Part of a small language model's weights.
Size: 8 layers, width 768, MLP 3072 GELU, 107M parameters.
Architecture: LayerNorm before each block, rotary positions, biases, attention and MLP in parallel.
Training: a variant of Muon for these matrices, 1277M tokens.
MLP neurons of a small language model. Each row is named by its layer, matrix (up: input weights) and neuron, and shows model dimensions 656-719. Each number is 128 + 32 x the weight over its row's rms, rounded and kept within 0 to 255.
Before each neuron's rows, "fires after" lists the tokens most often just before its 100 highest values on Wikipedia text that the model never trained on.

fires after: ".", "9", "13 ", "10 ", "11 ", "15 "
L4.up2647 [114 109 108 192 119 173 126  95  98 101  98 141 168 218 147 131 121 168 162 192 148 119 166 149 147 120 135 143 180 146  78 164 121  91 198 196  91 112  87 148 142 179  59 176 196 157 116 148 127 159  83 113 153  72 117  97 107 134 100 151 178  92 127 132]

fires after: "|", "."
L4.up2473 [ 92 112 131 140 149 129 112  96  97 123 117 140 147 160 161 132 165 180 121  78 141 111 158 106 142 132 152  77 118 113  73 109 127 166 163 102 177 162 140 136 143  95 136 151 120 109 200 118 103 137 135 128 148 125 108  72 167 138 137  84 154 120 132 166]

fires after: "-", "a ", "201", "202"
L4.up2235 [182 126 128  81 168 151  95 123  65 100 110 135  96  85  72 167 106  87 146 145 145 114  76 174  82  85 229 136  91  70 101 158 143  81 161 148 101  72 111 140 143 132 119  65 124 105 192  78 104 120 144 166 177  62 194  90 171 173 130 135 131  91 136  47]

fires after: "| ", "; ", "-", "the "
L4.up231 [ 97 131 112 134 144 133  90 119 130 144 126 129  74 115  75 136 170 101 121 143 135 106 113 170 122 103 153  97 164 106 142  87 149 114  72 125 141 178 112 132 184  91  79  99  90 107  97 170 134  95 128 139 112 163 108 157 167  64  95 159 144 114 127 173]

fires after: "|", "."
L4.up1785 [148  96 129 119 100 164  99  93 148  63 177 114 161 142 104  96 125  95 110 122 145 144 107  93 143 174 114 104 154 129 152 151 135  91 122 173 204 135 175 118 115  68 112 186 165 129 184 127 118  98 126 121 148 111  99 103 110  94 113  93 139 107  68 170]

fires after: "|", "."
L4.up2227 [139 183 130 138 109 215 126 123  77 131 117  93 109 179  83 167 111 138 180 149  78 121 130 121 165 109 112 104  91 111 138 109 145 120 104 138  92 131 142 157 176  79 124 128 126 126 160 103 116 137 213 119 152 104  95 102  98 128  87  91 133  97 121 121]

fires after: "| ", " ", "1", ") ", "Total "
L4.up1914 [ 58 142 136  67  69 124  91 103 149 101 102 139 152  74 116 108 177 150 132  78 170  93 127 156 138 141 118 138 119 158  70 110  56  98 175 113 166 168 114 149 184 135 128 192  80 184 154  47 161 162  85 119  78 153 112 171 175 158 154 145 102 125 163  87]

fires after: ".", "|"
L4.up1299 [152 125  95 141 131 101  69 135 150 132 170  59 153 167 101  82 126 132 107  67 156 149 115 110 180 188 121 157 140 119  98 131  97 142 124 122 130 153 138 112  30 147 139 130 121 113 150 156 176 108 179 103 120 124 145  80 129 111 117  80 184  94  84 112]

fires after: "| ", "(", "Title ", ") ", "s", "|"
L4.up2114 [ 74 129 149 106 165 130 117 136 162 150 139 110 148 144  96 169 184  90 153 129 151 121  90 152 131 114 110 147  96 134 173 123  98 116 139  93 108 177 173 113 170  19 183 104 106 130 112  57 190 120 135 159  94 143 179 158 113 123 116 135 105 133 186 145]

fires after: "|", "."
L4.up253 [150 100 153  91 176 127  90 139  88 135 142  96 138 154 101 149  98 103  64 113 102 125 125 124 141 120  74 109 126 157 164 178 114 115 148 174 169 130 108  92 150 106 159 133 120 124 146 116 153 144 125  88 173 146 114 162 121 180  71 133 173  78 100 203]

fires after: "| ", "0", "goals "
L4.up2033 [156 163 124 106 131 144 145 132  76  89 130 202 178 159  48 127 134  35 108 141 135 146 119 138  76 110  93 149 132 108 142 128  95 105 126 109 145  74 109 168 121 170 148 118 131 120 130 143 200 169 103 163  92 183 152 159 137 107  88 110  83 119 127 101]

fires after: "|", "."
L4.up2306 [167  66 106 212 137 180 117 150  68  95 117  97 191  62  88 102 147 127 174 134  98 155 109 112 130 146  71 130 152 138 126 150 102 114 149 124 127 147 127 156 119 141 145 144 104 143 151  94 121  86 106 150 151 128 101 121 126 189 124 156 125 128 119 148]

fires after: ".", "|"
L4.up90 [154  78 125 149 111 210 124 174 121 158 118  87 133 190 154 106 153 142 184 107 107 124  85 107 134 145 126 106 150 134 160 150  89 114 119 128 169 154 136 125 141 105 133 145 135 149  52 108 120 118 200 120  70 181 131 103  82 123 166 108 149  79  96  86]

fires after: "0 ", ".", "c", "2", "Apps ", "}"
L4.up2794 [132 139 194 200 130 161 148 150  79 126 147  80 115 144 140 117 105 137 110 119  77  73 102 133  82 138 175 146 121 138 130 122  79 188 108 152 146 118 114 211 186 140 169 115 168 158 119  67 156 149 227 123  56 142 182 115 131 172  81 129 143  74 118 137]

fires after: "|", "."
L4.up52 [113 130 143 136 111 143  98 100 137  77 127  65 158 153  92 158 142 110 101 176 140 156 170 121 112 133 101 103 152 129  83 129  99 105 177 167 159 104 130 128 138 153 125 158  96  86 171 147 163 137 197 118 107  65 113 128 127  65 168  99 122 112 113 118]

fires after: ".", "the ", "| ", ",", "The "
L4.up416 [139  85  83 126  71 139 180 155 148  77 145  80 116  88 155 100 188 101  74 153 141 142 193 111 154 127  79  47 165 175  89 113 110 134 143 133 114 144 153 137  94 160 119 132 176 149 117 144 121 166 126 110 124 123 103 144  27  88 164 137 126 175 155 121]

fires after: "| ", "Apps ", "Goals "
L4.up1763 [ 58  62 144 111 182 109 115 147 116 113 104 112 127 153 137  51 114 131 155 130 104 143 142 116 149 126 122 143 114 196  98 124 182 110 130 162 135 172 194 164 159 120 142 161 140 149 157 153  82 139 121  58 140 127 166  99 115  94  66 137 102 144 129 150]

fires after: ".", "|", "-"
L4.up1882 [210 107 146 133 156 105 114 139 167 141 150 121 179 137 130 150 124 111 138  87 178 130 138  86 130 126 110 106 152  83 123 128 157 137  87 108  78 110  37 138 160 113 109 133 108 102 204 173  94  99 167  72 197 152 136 129  75 116  85  87 159 112 113 126]

fires after: "|", ".", ")"
L4.up1569 [ 72 118  83 131 130 164 108 125  91 130 124 121 145 165 165 131 118 102 157 180 171  99 138  99 165 157 147  86 128 127  98 113 152 174 170 127 120 196 120 124  35 119 139 124 174  82 178 231 106 154 162 137 160  65  76 113  46 126 148 103 130 137 110 120]

fires after: "|", "."
L4.up2973 [ 46  99 120 184 177 148  97 108 114 164 168 138 124 150 118 161 183 144 105  98 139 119 178 128 131 145 140 181 148 178 112 181 162 174 165 109 160 172  74 134 169 153 120 197 136 132 127 102 119 115 110 131 159 162  88 139 112 132 169 164 105  59 111 113]

fires after: "|", "."
L4.up777 [146 145 131 130 153 163 131 117 124 147 108 113  90 161 169 119 103 130 126 181  73 139 124 164 106 175 138  33 117 115 134 126 153 103 158  67 155 148 108 126 134 100 160 126 102 117 137  77  86 115 184 161 122 174 117 159 147 161 109 144 178  70 116 151]

fires after: ".", "|"
L4.up2346 [137 144 111 141 118 105 138 137 143  73 142 123 109 169 125 119 132 130 220 137 156  58 104  98  81 164  80 125 179 146 171  82  89 131 151 119 145 180 103  85 124 148 110 172 140 142  91 110 100 124 202 171 162 128 135  99 109 142 132 142  60 175  89 167]

fires after: "| ", "ro"
L4.up2186 [ 86  94 124 125 121 128 103 127 112  58 150 132 121 188 139 174  94  88 173 109 147 142 156  82  89 185  93  88 103 159 183 126  96 163 113 184 125 117 169  97 118 104 118 105 135 148 142 127  94 104 125  72 182 105 167 103 141 132 142 180 114 105  93 154]

fires after: "|", "."
L4.up866 [106 136 135 148 145 181 121 129 150 106 108 119 219 126 110 141 117 145 152 110 136  44 112 110 199 180 131  38 113 104 146 152  94 113 184 133 186 186 139 120 129 103 129 127 171 175 111  92 184 139 162  67 185 110  84 139 139 112 213 119 120 162 110 139]

fires after: ", ", "Mar", ". ", "May"
L4.up47 [ 61  68 133 154 118 111 182 253 144  79 183 173 163 116 178  91 172 143 148 116  82  95 115 131 133 175 142 131 131 138 181 101 121 143 155 152 114 116 119  56  97 105 138 120 138 148 122 172 107 107 142 103 107 119 134  89 144 107 109 145 107 160 137 130]

fires after: "the ", "The "
L4.up2054 [183  91 115 146 108 165  98 139 152 152  59 149 115  97 192 122  99  92 147  92 116 151 174 154 174 129  84 120 117 106 162 168 207 120 121 133 182 108  12 162  30 129 106 190 148 125  90  87  92 100 146 132 133 150 126  99 164 168 146 122 118 100 117 108]

fires after: "a ", "–", "202", "-", "201"
L4.up800 [140 122 179 190 113 122  89 145 101  82 140 157 140 103 134 133 135 127  98  63 125 132 116  87 155 100 188 123 167 150 190  93 112 110 128 118  98  75  80 119 163 124 136 166  89 127 163 161 146  82 118 164 133 100 189 101 149 149  98 108 215 167  81 106]

fires after: ".", "|"
L4.up2774 [169 113 143 143  72 128 139 118  82 172 140 107 100 158 107 128 120 112 164  74 175 142 192 108 181 118 109  63 127  84 179 151 131 116 114 144 173 141 125 101 131 106 116 118  93 136 182 157 153 125 112 156 156 132  89  69 106 134 104 162 145 141 108 179]

fires after: "the ", "The ", "first "
L4.up2031 [157 149 117 151 119 148 120 140 138  75 136 119 198 131 132 118 118 117 159 135 148 148 159 142  83 124 110 102 162 149 151 132  85 127 182 139 169 131 105 138 213 165 127 117 125 132 174 100 109 171 129 100 173 184  91 107 133 100 168 180 138 114  98 141]

fires after: ".", ")"
L4.up2166 [151 143 165 153 110 154 120 144 194 106 138  69 120 141 124 109 140 115 162  97 119 162 134 120 162 121 110  72 192 116 146 134 155 105 121 120  99 121 146 118 157  59 129 144 123 120 105  99 125 108 153 182 150 120  80 135 111 103  81 172 149 100  95 143]

fires after: "Al", "U", "E"
L4.up1624 [168 108  91  96  81 112 102 127 173 116 128 120 148  90  96 125 115 151  99 143 156 157 148  85 108 124  82 129 111 107 153  72 148 244 144  97 184 109 103 235 149 120  99 165 154 165 198 112 160 129 163 207 141 135  86  78 132 100 129  98 142  93 141 124]

fires after: ".", "|"
L4.up2518 [134 100 132 134  98 130  78 144 131 138 122  79 157 217 119 119 111 133  85 173 123 199 116 146 139 149  91 105 143  56  81 142  98 100  99 137 137 152  92 152  97  13 130 171 135 120 132  54 137  96 162 155 155  72 109 100 159  88 126 151 143 116 102 151]

fires after: "|", "."
L4.up2641 [108 128 181 132 125 143  99 113 101 123 151 107 160 131 128 166 104  82 149  96  62 158 106 128 147 146 167 112 127 106  76 147 108  98 154 120 211  98 154 110 110  58 149 124 193  89 126 102 102  88 143  68 114 115  90  90 123  88 163  58  86  92 116 112]

fires after: "| ", "as ", ") "
L4.up2451 [126 112  82 158 145 132 111 127 137 103 122 142 134 119  87 118 164 142 170 179 120  84 111 139 156 155 132 166 151 142 119 143 167 131 134  68 182 166 170 139 159  69 185 125  99  96 168 136 193 204 117 118 123 138 127 152 111 153 152 129 131 154 117 167]

fires after: "| ", "two", "3", ", ", ".", "a "
L4.up8 [159 142 135 159 206 100 159  96  63 177 136 145 126 103 144 150 187 122 143 142 179 139  77 123 180 145 160 184 101 157 156 103  90 103 109  93 118  87 146 143 112 140 127  63 142 170 166 162 135 108 224  81 195 201 106 103 133  64 146 128 118 115 191 113]

fires after: "| "
L4.up1541 [107 192 144 145 127 120 133 112  83 170  86 170 161 147 148 139 151 141 151 163 111 181 127 137 133 118 142 139 179 129 149 134 121 125 120  95 101 134 179 186 148  88 134 121 118 140 130 151 121 166 156 144 178 160 121 135 120 134 116 140 119 147 153 123]

fires after: "| ", "; ", "a ", "1"
L4.up1850 [129  83 123 143 128  66 173 129 101 173 103 167 121 147 169 135 150 141 140 117 169 128 122 149  71 138  91 140  85 202 199 157 156 153 122 173 109 185 116 167 234 152 129 171 171 106 129 157 197 137 121 149 149 104 167 185 139 133  96 166 102 116 122 123]

fires after: ".", "|"
L4.up2293 [123  93  81 139 113 123  97 126 148  79 120  79 146 114 153 143  84 126 123 178 134  56 143 124 170 217 152  93 138 130  82 133 142  81 128  86 136 209 119 102 103  53 146 119  93 118 149 176 168 119  93 120 155 139 127 127 104 147 115 117 148  91  96  84]

fires after: ".", "|", ")"
L4.up519 [190 167 103 160 120 126 129 141  95 115 135  79 134 140 118 144  73 148 124 136 113 144  73 177 123 111  83  60 130 134 101 172 142  92 119 134 106 127 129 101 127  91 146 144 139 104 112  90  79 132 174 145 132 142  87 128  88 144  95 103  97 110 189  94]

fires after: "|", ".", "("
L4.up713 [104 105 116 120 123 173 140 123 127 146 148  93 101 109 161 142 169  98 101 134 132 101 143 110 119 154 132 148 197 126 115 119  77 184 152 157 153 119  58  90 109  73 139 141 166 134 144 132 141 108 144  85  89 169  80 134 139 160  92 121 166 157 144 126]

fires after: "|", "."
L4.up2682 [139 125 198 160 131 153 113 136 129 135 126 192 137 102 142 114 122  98 112 168 105 162  91 116 112 130 172  72 115 172  71 146 159 120 220  84  87 187  99 139 123 107 138  98  87 139 101 107  70 124  72  98 132 116  89  90 125 137  92 127 141 163  85 143]

fires after: "|", "."
L4.up2777 [157 113 103 117 129 162 101 128 161 130 146 119 122 110 124 110 132 100 116 157 147 109 158 177 168 145 103  95 173  69 166 139 128 155 112 124 131 197 147 124 170 132 163  81 156  87 128 150  87 108 136  89 176 133 141 141  91 114 122 148 108 157  85 103]

fires after: "|", "."
L4.up691 [175 125 145 172  84 126 105 141 165  54 109 102 147 110 123 119 111 159 125 145 130 134 133 128 112 160  55 113 139 136 116 125 109 159 211 189 167 135 113 105 182 130 142 107 135  86 155 126 157 127 120 191 150 134  78 101  55 150 102 140 154 159  80 121]

fires after: "the "
L4.up1736 [176 144  82 127  79 151 130  85 160 161 108  69 177 101 120 198 129 164 137 153  92 190 133 104 220 149 122 143 124 117 104 124 146 129 120 132 119 121 148  98  79 121  97 149 146 129 149 112 151 125 109 146 136 154  94 102  76 109  96 114 134  96 128 175]

fires after: ".", "|", ")."
L4.up283 [115  92  93 185 149  78 122 152 151 117 127  66 131 168 121 173 144 113 100 159  87 109 115  62 119 148 127  81 174  76 131 111 145  69 150 115  96 131  87 106  99  70 155 113 155 197 147 176  83 157 127 137 125 162 134 185 104 100 130 158 166 123  80 105]

fires after: "|", "the ", "when ", "F", "non"
L4.up1204 [138 114 126 164 122 132 100 166 102 103  79  90 156 147 143 125 153 168 149 177 151 209 159  79  97  97 144 106  94 191 131  97 146 120 124 101 215 116 118 110 163 108 108 121 106  98 142 122 120 119 195 190 135 133  94 183 130 133 139 181 153 131  90 151]

fires after: "Goals ", "Apps ", "votes ", "| ", "197", ": "
L4.up2961 [156 153 124 180  87 126 137 142  69 127 140 137 159 116 135 113  94 134 217 151 122 149 152 162 135 132  27  83 101 155 138 159  89 111 125 124  48 126 165  86 115 131 144 143 150  81  90 108 112 102 142 118 139 103  89 131 189 145  66 163 121 144 120 168]

fires after: "the ", "The ", "a ", "("
L4.up1661 [111 141  97 125 107 119 161 103  99  72 143 128 193  92 152 128 133 138 107 124  74 113 181 138 129 136 107  87 181 132 180 164 122 128  50  87 172 136 173 128 133 142  80 112 154 122 161 118 114 139 136 117 168 150  80 125 117 170 156 168 130 136 119  87]

fires after: "| ", "–"
L4.up2426 [131 122 132 135 143 148 187 135 131 119 125  96 112  68 112 174 151 164  93 159 118 123  97  83 111 119 108 162  93 140 137 141 136  61 117 155 125 109 187 127 123 120 199 101 143 122 140 139 129 100 138 119 115 121 148 181 141 152 162 140 150 141 150 114]

fires after: "|", "."
L4.up2271 [171 128 116 115 112 198 148 127  94 126 146  98 171  61  74 151 132  89 180 166 126 110 148 116 117 101 111  84  99 105 124  91 111  87 195 117 147 121 117 142 182 147 122 103 124 147 205 151 142 115 169 171 129 104  97 126  46 131 123 186 112 194  98 114]

fires after: "200", "201", "202", "196", "a ", "197"
L4.up1310 [ 86 109  49 124 150 125 107  78 157 125 147 138 126 117 123  90 155 137 112 177 128 126  89 161 151 115 139 172 131 129 107 137 109 116  85 162  81  53  99 129 143 120 178 112 151 160 111 120 158 116 131 144 110 115 176 129  93  69 118 121 177 150 141 105]

fires after: ".", "|"
L4.up232 [110 113 185 162  84  90 145 205 162 167 132 111 138 134 124  72 153 120 143 167 163  89  88 125 170  77 123 105 146 148 144  79 131 118 144 172 149 154 147 103 145 106 149  84 169 111 135 209 130 120 176 135 119 235  41 109  99  96  92 135  97 113 158  79]

fires after: "0 ", "1 ", "H", "2", "M"
L4.up1423 [116  97 112 115 161 151  67 175 142 179 181 135 108  85 115 139 157 130 116 102 154 119 193 143 171 129 141 123 167 131 135 127 108 173 137 128 134 136 131 104 110 122 177 157 196 165 108 123  93 138 177  98 107 115 133 139 159  77 139 127 125 140 134  63]

fires after: "0 ", " ", ") ", "0", "1 "
L4.up742 [121 127 132 111 135 127 130 134 125 140 140  81 107 132 139  69  86 193  94 107  96  98 120 217 111 141  85 141 132  97 138 101 107 130 118 156 113 115 133 141 141  77 171 156 189 150 164 128 149 134 138 109 145 160 137 128 146  93 128 115 153 133 146  85]

fires after: "| ", "\n", "("
L4.up429 [131 148 139 148 139 155 153 123 126 129 124 147 104  80 117  93 107 121 100  89 119 123 153 149  80 106  78 118 145 187 136 103 130 130  97 110  93 142 187 133 167  86  98  83 125 164 143  66 128 168 139 135 127 152 118 126 122  85 135 149 105 176 213  82]

fires after: "the ", "°", "a "
L4.up1039 [106 136 143 197 151  54 118 100  61 118 128 102 141  49  98 168 133 106  67 121 188 136 118  98 110 125 128 122 151 182 162 167 171  95 171 107 129 140  61 105 177 146 134 165 176 104 138 101 133  97 145 132 219 115 143 112 124  68 121 186 151  53 124 105]

fires after: "0", "1", "-", "2", "–", "3"
L4.up2653 [152 171 154 181 136 113 188 121 119 131 106 160 105 114  87 147 109 175  69 147 147 121 131 168  55 118 127 147 128 117 113 159 125 111 162  78 118 146  87 147 140  72 126 138  85 179 131  98 114  98 163 163 140 103 151 131 126 117 211 168 124 127 170 136]

fires after: "|", ".", "E", "Hø"
L4.up1582 [100 102 171 142  97 110 143 125 104 125 138 103 130  90 105  59  95 103  63 146  89 152 145 110  88 142 185  81 228  29 137 187 124 117 176 100 122 170 105 121 104  70 152 139 158  96 169 131 115 154 168 107 150 112 141 196 142  83 103 136 140 152  94  64]

fires after: "|", ".", "v"
L4.up845 [107 149 107 157 113 116 151  73 103 158 130  56 119 117  91 125  41 127 141 165  61  88 115 159  74 110 118 131 149 124 117 144 174 122 119 112 161 151 100 124 159  10 135 147 135 105 147 149 135 110 149 117 159 118 146 109  52 129 179 133 114  96 114 122]

fires after: ", ", "due ", "led "
L4.up462 [127 105 106 129 147  78 114 223 113 110 124 133 117 135 171 129  48 128  57 106 177 142  84 192  97 136  91 129  70 120 114 127  95 133 165  94  94 119 113 129 112 169 120 200  93 152 195 155 142 106 125 104 118 155  81 103 135 126 100 132 118 139  95 155]

fires after: "| ", "; ", "("
L4.up1988 [146 165 149 136 111 147 134 129 107 142 170 154 176 158 149  73 173 121 105 118 135 168 103 131 177 143  83  94 149 153 140 101  98 137 113  98  86 101 133 117 140 149  94 166  94 107  77  98 182  66 104 119 116 146  85 108 143 148 144 161 138 101 140  94]

fires after: ".", "$", "W ", "CR ", "H", " "
L4.up542 [155 120 132 157  67 203 135 114 101 131 129 154  72  59 143 192 175  91 132 138 156 148 114  85 149 146 155 111 171  92 142 225  68 122 199 170 138 116 140 143 116 159 101 182 180 124  98 136 117 143  74 136  83 100 116  84 131 137 105  96 140 154 116 182]

fires after: ".", "|"
L4.up2415 [161 129  76 156  85 167  96 142 174 117 138 136  96 126 100 129  88 131 133 161 143 134 112 134  91 144 122  93 157 110 144 113 130 168 145 160  80 120 119 130 100 167 148 136 138 160 147  96 202 122 116 119 149  98 139  33 117  96 135 106 134 185 110 133]

fires after: ", ", "N", "U", "and"
L4.up1094 [159 108 181 134 143 122 130 122 109 110 142 146 218  76 155 105  71 124 130  98 139 135 187 146 134 102 101 106 128 169 145 143 106 157 182 152 117 151 185 200 114 161 160  95  97 133 108 185 101 130 133 145 106 107  69  72 132  95 138 115 143 103 101  90]

fires after: "|", "."
L4.up2813 [168 121 188 124 147 134 117 177 136 154 120 116 132  68 154  99 173 122 169 124 170  83  92 112 147  92 105 135 198 132 153  81 112 171 224 150 153 164  98 115 188 127 127 155 107 123 127 134 117 121 144 121 190 191 128 175  59 118 122 136  79 149  91  99]

fires after: ".", "|"
L4.up2820 [154 102 140 100 185 139 125 200  94 105 135 166 114 152 132 129 120 105 144 161 106  81  94 137 116 137 102 127 128 153 130 143 151 118 182 103 189 136  99 139 156 144 132 170 177 144 129 154 124 112 124 167 172 121 130  86 118 149 168 138  66  94  52 153]

fires after: "|", ".", ")"
L4.up1327 [ 40 114 112 125  43 131  91  66  79 149 125 129 105 155 146 179 163  63 159 142  73 133 179  94 106 101 120 151 149 106 100 119 128  96 149 151 128  97 142 118 190 117 142 114 100  96 176 161  90 124  99 116 115  89 100 164 104  79 124 122 165 146 131 187]

fires after: ".", "|", ")"
L4.up688 [156 104 137 143 107 107 102  77  84 171 127 110 112 138 147  95  82 117 162 185 106 150 107 155  84 107 156  43 166  99 121 179 105 117 120 183 170 160 148 157 137  94 156 152 109 162 152  99 104 135 144  84  79 121 145 203 107 112 133 109  97 165 107 113]

fires after: "|", "(", "Released"
L4.up1796 [126 113 185 124 123 179 180 158 104 121 122 119 130 119  59 151 128 135 133 112 165 168 120  94 104 154 150 193 154 109 162 146 133 103 114 137 124 126 153 149 125 126  80 167 127 141 140 151  89 153 155 161 113 108 146 100  95 129  80 138  94 130  96 138]

fires after: ".", "|", ")"
L4.up2801 [165 137 121 117  64 119 222  96 103 104 105 178 107 118 120 100 108 140 172 167 160  66 110 169 132 154 110 126 131 162 116 193 171 118 119 133 127 131 103 137 121 107 149 159 175 124  96 108 134  78 133  64 162 125 109 165  93 140 126 104 118 118  81  99]

fires after: "| ", "0 ", "0", "Career ", ", "
L4.up2654 [168 184 103 121 148 108 124  63 152 138 162 134 174 129  71 150  81 177 153  96 129 133 123 213 119 162 131 162 121 161 163 143 112 135 144 192 133 120 121 152 181 171 151  58 115 148 133 159  91 133 182 145 172  78 114 120 181  68 102  93 117 130 141 109]

fires after: "|", "."
L4.up2895 [152 182 176 128 116 113 154 121 127  78 178 129 109 135 108 157 143  86 140 160  89 121  93  95 129 124 111 110 143 150 134 153 121 135 203 139 146 120 153 125 111  84 131 141 122  90 139 108 117 113 150  66 133 144 143 123  89  83 125 146 152 110 104 160]

fires after: "|", ".", ")"
L4.up926 [ 99 120 181 120 146 161 173 127  97 109 120 149 145 104 155 174 143  98 128  71 136 104 157 152  70 147 156 136 136 120 128 118 168 140 148 118 161 162 168 125 142 164 142  86 137 163 180 174 125 148 158 178 170 128  62 181 117 117 163 157 118 130 118 162]

fires after: "a ", "in ", "the "
L4.up2421 [158 117  99 182 178 130 163 105 134 121 181 150  97 167 156 109 122 196 135 198 136 105  96 114  96 150 105 134 154 169  73 127 142 115 169 154 116 111 132 182 132 111 126 127 168 195 150 146 142 165 136 106 120  84 110 138 127 112  65 134 197  75 108 186]

fires after: ".", "|"
L4.up1697 [108 188 120 126  44 148 128 152 172  87  90 129 117 127  93 138  90 173  81 209 149 108 115 149 127 162  88 156 136 118 165 127  88 175 115 213 138 123  46 136 123  94 139 179  91 133 155  55 161  95 249  91 129  88 165 114  89 157 122 150  94 153 100 175]

fires after: ".", "|"
L4.up1328 [ 70 179 142 150 101 174 111 139  91  75 131  68 139 130 153 128 123 112 190 127 139  70 111  96 141 120  89 137 176 139 150 115  88 103  69 135 144 135 124 109 102 117 114 132  35 153 115 165  85 146 150 112 150 115 157 146  34 104 117 145 138 111  98 141]

fires after: ".", ")."
L4.up2474 [154 123 150 100 114 147 132 158 139 136 161 138  82 206  68 144 146  92 114 144 150 125  93 137  94 131  99 162 138 105 109 162 121 168 170 179  67  76  85 179  93 163 144 137  99 164  96 140 156 117 124  95 143 126 171 141 146  84 148 151 151 164 118  77]

fires after: "0 ", "0", "| ", "; ", ".", "check "
L4.up1360 [201 114 146 128 103 110  97  75 126 134 147 134  80 199 139 115 134 137  61  81 134 110 117 117 108 166  93 108 159 182 147  84 107 134 127 124 109 109  88  86 167 123 119  77 126 133  67 111 164  67 137 107  79 131 170 112 102  86  97 142 117 104 155 207]

fires after: "the ", "s ", "The "
L4.up113 [116  84  87  85  76 178 108 177 207 125 123  86 124 101 108 133 179 111 128 120 166 150 161  67 153 161 144  57 134 130 136 170  90 122 139  93 192 141 102 119 111 172  97 101 155 108 155  81 125 188  70 146 160  66 140 132  89 111 109 123 191 109 116 109]

fires after: "| ", "85", "79"
L4.up2909 [103 170 173 116  76 109 162 137 163 128 132 130 154 154 141 209 121 103 125 157 115  96 137 100 137 100  96 174  90 144  74 167  78 124  93 143 144 129  83 196 112 140 152 144 126 165 149 171 106 134 115  91 123 149 119 161 107 150  53 138 108 171 143  80]